Part of a small language model's weights: RMSNorm before each block, untied embeddings.
MLP neurons of a small language model. Each row is named by its layer, matrix (gate and up: input weights) and neuron, and shows model dimensions 533-660. Each number is 128 + 32 x the weight over its row's rms, rounded and kept within 0 to 255. A neuron's up and down rows have the sign that makes its largest values positive.
After each neuron's rows is what it responds to, as a language model described it from the Wikipedia text at the highest values.

L9.gate927 [ 93 139  59  59 128 105 124 182 142  87  97 169 105 119 200 163 186 114  94 170 113 122 143 129 151  64 175 136 122 137 114 204 129 110  66  93 108 121 118 128 121 128 119 150  38 140 167 161  85 145 119 134 113 112  97 112 137 137 125 110 106 139 193 101 177 127 123 100  91 118 141 157 118  89 103 194 164 145 106 191 109  61  83 106 102 127 148 118 196 100 193 118 144 126 136 138 143 119 111 157 178 107 143 119 136 144 135 146 124 131 103 185 143 165 136 119 106 141  66 166  89 169 137 120  94 114 135 104]
L9.up927 [ 95 204 118 111 119 175 160 126 113 128 130 102 124 127 111 172  89 112 155 102  52 140 101 114  76  83 128 108 119 138 168 123 105 225  82 172 161 142  74  85 141 139 123 153 157 145 160 156 116 135 157 130 177 149  92 153 113 147  97 140 149 160 108 136 129 195 168 152 135  98 134 153  71 165 110 127 179  83 107 214 112 146 146 109 122 123 134 144 165  75 105 137 102 127 114 161 161  64 106 104 115 131 106 187 127 139  79 131 108 139 141 116 157 131  84 145 132 145 148 117  68  86 128 136  77 138 142 115]
Description: Table separators and colons

L4.gate1685 [122 152 105  60 122  99 147 139 109 150 136 130  70  80 215  95 168 159 161 102 115  89 152 176 116 112  72  77 122 121 109 191 140 165 106 122 155 139 123  24 109 151 136 114 119 148 131 133  76 160 122 108  90 136 126 117 185 121 186 153  96 110 127 169  60 178 128 159 125 198 157 165 176 104 138 117 196  92 122 137 150 141  62 131 151 114 162 151 150 147 129 153 187 108 196 143 158 129 165 105  67 103 169 181  87 138  67 124 136 109 143 127 188 169 119 126 135 151  70 113  94  95 171 124  95 138 127 127]
L4.up1685 [131 122 132 123 138 124 121 111 139  98 137  90 135 143 178 136 121 127  62 120 158  98 141 106 198 104 120 127  37 110 133  81 126 112  71 106 139 141 111 112 143 162 171 204  34 114  97 141 106 125 146 128 136 140 189 153  84  85 101 154  90 131 146  65 149 171 120 102 128 147 136 151 125 173 170 184 117 122 113 154 102 122 152  62  90 137  94 175 120 122 138 102 103 117 146 149  83 138 127 154 158 135 153 168  99  86  70 133  27 105 128 129 108 149 112  72 114 141  75 173 133 133  98  89 113 171 105 157]
Description: Word-initial prefix pieces

L4.gate304 [127 112 159  68 178 143 132 177 101  95 171 126  23  92 121 105 167 119 118 132 112 163 130 118  56 112 200  90 128  81  68 164 115 116 115 125  99 179 132 210  90 122 119 133  99 138 157 165 144 137 162  60 112 154 148 142  97 153  97 150 130  86 108  98 101 120 200  85 148 150  70 120 115  99 216 127 141 100 168  80 136 115 125 127 150 124 108  80 140 146 160 129 142 101 140  86 112  88 136  98 124 144 188  82 121 136  96 119 173 103 126 126 149 180 169 119 136 139 159 119 101 120 182 105 136 164 135 132]
L4.up304 [105 152  75 152 115  81 116 196 128 142  84 145 164 112  99 101 147 173 110 174 107 129 111 156 109 102 170 133 120 163 141 150 102 125 122 105 176  91  97 134  87 172 130 115  55 175 186 184  87 114 210 152  97  91 113 136  89 143 101 122 155 121 130 111 146 158 143 120 151 194 179 130 156 122 151 166 119  83  71  85  78  84 125 133 131 147 125 123 100  95 111 194  85 142  32  74  78  85  88 173 112 160 108 111 124 137 160 118 181 105 165 105 129 151  59 118  77 131 127  94 102 144 125 105 105  97 142 139]
Description: Sentence-initial subject pronouns

L11.gate1353 [124 103 113 112  78 122  90 134 118 110 136 144 101 147 130 103 158 141 164 170 139 117 148 111  98 148 102 116 142 141 114 140 171 102 110  89 133 100 138 132 115 131  69 143 125 135 146 173 152  68 161 158  98 152 212 118 104  89 127 183 121 156 168 161 142 115 137 137 119 123 104 154 170 158 118 182 164 102 103 118  95 187  47 104  69 136 158 216 168 179 164 129 138 105 134 137 124 177 151 146  89  74 113  69 149 145 122 108 150 132 147  93 150 166 109  81 112  89 103 120 135 133 159 104 118 149  61 131]
L11.up1353 [140 108 182  66 112 157 149 179  67 123 136 137 115 156 134 177 141 140 115 104 151 120  77 152 153  96 118 153 106 125 137 119 136 134 123 114 168 119  70 102 140 161 144 129 140 179 138 127  79 149 171 113 115 159  61 163 171 124  67  87 193  90 128 124 148 133 121 137 176  95 159  75  81 102 129 173 117 146 127 144 153  85 126  95 101 120 129 154 165 138  60 134 127 131 183 133 159 156 182 159 101  67 107 135  81 104 110 101 131 167 117 123 117  74 162  95 171  67 137 132 103 132 145 151  93 101 139  89]
Description: Time-period phrase openers

L11.gate1619 [148 105 104 137 101  93 143 103 132 143 132 109 139 172  89 131 130 156 118 159  94  66 133 172 175 139  94 114  93  39 151  96 117 140  85  97 117  68 105 169 148 162 130 156 130  72 103 119 134  88 134  56 103  90 103  86 104 106 115 100 153 130 178 111 119 103  90 153 132  92 207  84 132 159 118 127 107 106 147 112 120 142 112 179 155 160 101 172  33  71  83 140 174 108  96  94  64  92  60  83 137  84 147 117 101 113 166 165 102 127  96  81 138 129 116 133 127 116  99 139 145  87  90 187 162 133 112 138]
L11.up1619 [102 104 162 100 146 160 116 122 146 117 172 119 129 136 162  66 130 144 125 122  88 156 155 103 158 124 103 165 129 147 177 157 138 183 174 124 116  95  99 147 102 154 152 125  60 147 139 116 122 104 140  79 174 102 139 156 150 126 137 181 160  99 107 120 115  92 113 172 109 160 135 135 153 123 137  85 166 108 120 193 154 154  87 157  85 116 104 170 135 151 118  82  98 150 128 109 118 138 126 177  93 125 202 199 144  98 134 121  68 145  79 143  92 106 107 141 115 120 110  97 123 132 124 130 119  85 118 100]
Description: Sentence-opening subject pronouns

L4.gate943 [111 148  83  82 191 115 158 176  90 127  99  97 141 122 120 130 152 144 118  85 100 183  55 157 103 162 180  49 160 145 103 123 113  85 170 123 179 144  51  54 102 177 104 171 139 162 137 126 129 122 112 113 143 171 155 134 110 121 127  91 160 145 107 140 150 120  81 153  88 162 144  78 120  85 181 181 134 119 125 150 112  73 138 180 151 144 159 108  84  80 147 100 169  85 106 129 126 150 153 158 156 141 132 102 124 153 152 133 105  82 143  51  80 141 112 125  28 109  73 144  47 122 126 193 123 119 222 148]
L4.up943 [112 105  91 158 133 103 135 161 164 138  80  49  87 167 146 118 171  90  99 115 101 216 107 102 176 144 110 129 142 131 100 121 151 141 134 151 169 168 107 112 158 145 128 148 178 170 117 113 140 123  80 157  97 170 131 105 162 127 108 183  24  93 157 143 174 145 157 138 111 104 126 104 162 145 122 171 116 103 124 137 138 163  74 194 116 117 107  71 137 131 146 125 174 165 177 101 155 158 121 134 137 165 119  77 124 140 102 105  89 131 165  60 127  78  98 127  87 138 161  82  86 117 162 108 145 139 103 140]
Description: Compound first elements

L9.gate574 [134 126  80 123 157 140 109  97 143  91 105 133  68 138 154 146 114 119 130 130 111 144 121 110  74 103 128 132 131 132  58 111 145  86 134 142  94 139 182 141  76 119 127  84  84 128 175 167  89 119 116 160 105 146 156  79 113 120 118 142  97 111  93 166  95 120 122 158 160 100 142 180 175 116 182 163 147 128 137 150  84  83  59 151 129  55 137 134 192 113 221 180 129 121 112 160 129 111 109 145 131 137 223 111 136 113 213 163 149 126 131 128 174 125 135 102 118  95 115 142  77 101  79 136 113  76 138 101]
L9.up574 [129 113 128  97 148 152 162 154 161  87 146  96 162 138 155 105 135 146 187 115 106 109 124 163 164  99 136 169 125 114 131 202  55  93  99  87 133 162  80 137 181  71 142 189 177 134 116 185 132 141 168 136 173 169  98  94  87 179 106  97  94 116 124  72 154  69 153 144 111 160  90 124 104 126 160  87 110 159  49 149 138 136 106 113 139  81  87 104 112 199 206 153 180 106  50 150 137 128 177 147 144 136 161 146 105 101 108 168 143 131 123  85 166 127 130 196 102 168  94 154 152 131 158 136 113 129 138 103]
Description: Anaphoric subject pronouns